config.yaml
num_key_value_heads: 4
vocab_size: 8192
norm: "layernorm"
parallel_block: false
init: "uniform"
beta1: 0.9
lr_head: 0.00731
decay_shape: "linear"
final_lr_fraction: 0.02
MLP neurons of a small language model. Each row is named by its layer, matrix (up: input weights) and neuron, and shows model dimensions 128-255. Each number is 128 + 24 x the weight over its row's rms, rounded and kept within 0 to 255. Numbers have three digits each.
A block is one neuron, or neurons of one layer that tend to fire together. Before each block is what it responds to, as a language model described it from the Wikipedia text at the highest values.

Short final word-piece tokens that complete a word split into fragments, mostly -y and plural -s, as in Part-y, monaster-y, Science-s, Paint-s.
L5.up179:124155172128191132100075114106117166142123129123139166114136136174124089129090136154134115115120131108106135139096116166107121107136133142103137130148105125081136127129146102091151129102161088090135113113099132139095134149164165133170103116127120140158149159155111122142112117115128080103090124132129136103122106111118133138162087175109128103120141124112162122126116110121121125127111
L5.up340:109116186101122114128087121167095114158149128176111141125113132088140105124159133119125124152089109117121143191143131161102147115138144121164137098106121080099098150174123150114153136137168115131118135141128126107093122121106114137168128135179108134103111135148109078100173110105081178101173086129135129113151158118139161132135163105127174145112153110139138109138106164161117131127135
L5.up360:134137125144142114148144155149082154115106131117132137129107166139106128144100110111135113120136116127120119118092127113153141117142134141158160119133115108082153135132067097150110144204141097099093132175124156116136107177100129090090136126112113130124139133125068124110134133129119183138118127100124144130110144088122125123154137113131143106156123144065141119108152111100144133140136
L5.up455:109124123125140127153131131104136182140116138143148130116110132110160102100105142105138140118149104150140105122131093102081173134137157124137102136155143133117162158151160124147129110112117096120150097099128150090124125157089099067158115115110131111127132113157106093117101106136113146110135099142126127120157120142106106135163108139128104088147169117140177095168126138131101084147157
L5.up530:132162152160125159095127117165137150139161149106140140086142107169127126137181172096113120123120129130112146099167128139138123127082145113122120139137139097126119110144107137118100179150135125092128149131106137092149144161140141107115166127152106123172106153123103074085138127131170122160159112120095088117116090122085173118124149134149097091082156135138105120114095119126163119143124
L5.up560:086147164130117145137118135099103150164133122109168131121113154107160088103111132133101164132151106134156193128111124123108136139143082169134081130159141182123167145136060116095092119110098110132127093119126150135143148132112134065143094108119160134133156163122074118148107127127158109078174145120147096112109140133089140126173106137141126106093162149127157109103122121094106112139130
L5.up617:160079125119139125116173180141117100157099132128090115067129127123138130150065122117132126126141081189112115119120129166104151102117167136122086167094128185101127124102139107132113090111132108129131150087154116136110126140159149101135118107145149108117124139160075097098134134134113161119138094100097160180082157118110123132157131115153158081109146101093135131113151129119146125138124
L5.up738:134114135149134159165110142081103121143119115108112132093150129110142109155108138116121154117109122148141125123146098093093133109150148095155097139119098187114100127159084106107083148132101111086135093134114116105146164125152139117163108134090135117125115132139077137132160160125109123188117124164140157121176134141152138157190154123138155102111144114136126128077103121108152119123129

Word-internal pieces beginning with a vowel right after a short piece ending in a vowel, splitting a vowel pair, as in Ho-us-atonic, bo-o-ster, Le-ad-er.
L5.up102:145098146094155148169150113112154115158109094161088066163114100154078100156153116133153142149121127105095126103145122137199108119150082119131137182099132060094105150114133107145184119148164183153104104141150115107122094136132141121157104155166116119120113133124104133139071086113137126118125179102105119066091098129133141149158169118109104168148167134146112138146131127151141162121164
L5.up161:140117158153132130173109107158088110165171130124118112086125162121115178148112081151127110121109123113113129139124120136103123138141090122160118141149167092109158087170121106091133157133135152128160101134106126120107130170127172063121152162145121183121147131129163116124130136107143137100104115158102121121063119101160081146142113148113124131101087147144112104176102151115083121139138
L5.up246:136145121133111133175115125194138156145126172143171137154183096130142123147125114114112145121154151122180140107119132128169147129132122129145169133110134136116135164116135154120131142127130152124096142153141109107135065144111127128074124125121122112079084099125139157147094107134109119099117140132116091134109157158117116154138129152128113130119130146133104127140093138104122133164117
L5.up370:137088155121097129105161145160112096126143155145159149143151087147125131136151112182106080135095171148097166155139127133118163116123135152101097143141128149135139140145140127151154154099167124171096137092152075150146097174098095151088149133099104120147115119145148153102165144115139130096151145123128106135105154154131142129114152074154074145118096096101099135115150091097156114135131
L5.up551:152128133127130132070144072160146121155168116119130156129104085113099145120159094133116110159139159098097138114138089130128178133130134095089140143111141131138135155119117152093119136115146159124122100118155185105136118145118151102117126131176085119169137142144123182102128137105158134129096186180083148138176119137136146138126101169093131138092155098121118092143128137110125103143123
L5.up798:153119153104123122091103137122163158139137107121067126113116113118137137128114097157120101140120147172111158135185147110130146148185124112148145131124129110113119084139151122110141190130155147131082122165073114126155122152166122125086117152115121140105119110085174112109119167133125130111128132165151133123110165129161145153162118111102068182089145142150138126120092155163106127107094
L5.up819:141128155137089153092150096084133133114166128149093102158137102126143144106153113099127107142126143151124140143177091143149129111183114108119182165144103157170157107112129116128112144143117134169100122097141141115138127140152142125145110102093099122124099138116131180112110108140172129137131138164174113103129122130108126087100124154062154140101086112162157145142115171115155158081125
L5.up952:120132116103143111168111129108137112158087122098106116096135143104088109160166112121144080114155138129116120118121083115115120169164137109119143149120111134164144153170165123164122119149119082144099087154103100164137108136106133103125086116127137148141094125099115099086179128098083155106120121108107137125110121141140101131115082088100122124122103114158105114140146117168135103143174

Plural suffixes (mostly -s) closing a noun, especially in section headings and titles such as Works, Origins, Cases cited, and Variations; also plural nouns like works, studies, attempts in running prose.
L10.up1010:126088140137144160123092159150124134141123110123112115106093118163161113133117134139112104131095107143167144120164142164128104111194116108155145118116147157105091147099100102104121122121166128109124114137128196119118143154128165133148141172114147143134117121118158137130141086146152126082111112140093104117094151114093144118181142134165121129126128144104120094139147115096149135093131

Final subword pieces that close a noun, mostly plural -s, also -or, -y, -ist, -ure, as in ballot-s, conduct-or, organ-ist, conject-ure.
L3.up70:138129150139157140129155105096139151127162180160160146141175104137106092136107143093099145113126124142133158117129115111085154107144126108140126085054076154121117173125105148139143115131134121130138103184094119145117096147113175095126095107113072110142146057129115105096067151150135115135113101107150138136167172125127154136136138132068161107095126154129141137107097114124157156130089
L3.up239:145150195075118135129164129108133125152112142121112148107113110090103145096141138109146084091137107118156126120142111146141077136131145148150105118150100146128146138146141179132145122129107087117105136120085197113174167131128091101096201149104131100152139113141126138112123094120140157130128136118106175094146077128112151135142064154079135147160163119118118103126132118143119154126147
L3.up274:135116154115135158119138114145116158120108099128169151133112119128134167117090136122123124110129158103100154121139100119150145095110086162154095109117103128125131174151111116187055102140120133104112143053137121117156131156156159096078095139135123161163129151184106130144129159145132136145142122147117141156107148110120128083129149162155138137098150119121154147125084140124095174143116
L3.up276:161125168162118134090153089142151165084163120103137121119053119123131119132118111169095125081124136099156103125135159130123147143123109085138126149087104167155136141121074148140140132168161107091117136145129151128178103143116102122111120127158176126089113109111159096119156166167127127148102136142152131146135139148146134082115139130084129129173112161137159120125119126145114153139165
L3.up377:124098160155090137181113150150105111134093159150148133093158132132099101159138120114132099112130055121114182150142144142118123116107126116085118164139095117130171119113128156133131063128144125094138152143147107100134118116097142106145134178157115162163096161139102092102110157132168135153121118143085086162152170133091134136148094143144173061125137158128126155146122157118146168125150
L3.up548:097127139128156152145098130120139110159140164153122161134119151115109138109050130117129139118100122138152137128129124155134126129164073122155127131118093128116121140094102097127117150130142105095131140136143121123119156110117122105147084141134149146144086093142116128127132108138111101139127139105119146143157139096181151119112123148133175099099160120116116172140121100142122152122087
L3.up682:131085153151148181140117191126101121103161113121148136104098148114116126159099117106113108112174120120112167110118102179110153122081160163137148139092084113108151112143120128119129115150119087088140116140119154128150154062100115120108133131186138166152088120133105140130119105168132147098111123159097126127161169146137080120120086134147141103097098136113136132143137126114128125150114
L3.up763:116156124095103121105106123124100143135129129156143140117096137171138127112084123126158116109153123156125121142153148138120155126111126088099101120132084143115152195135129148128115111092108143136116137108121131120087130171147097117089086155160126128127166107111133106124103111166094114153101132057137124155162143114139127090097136177124126149159162129178128147112159094134110125174119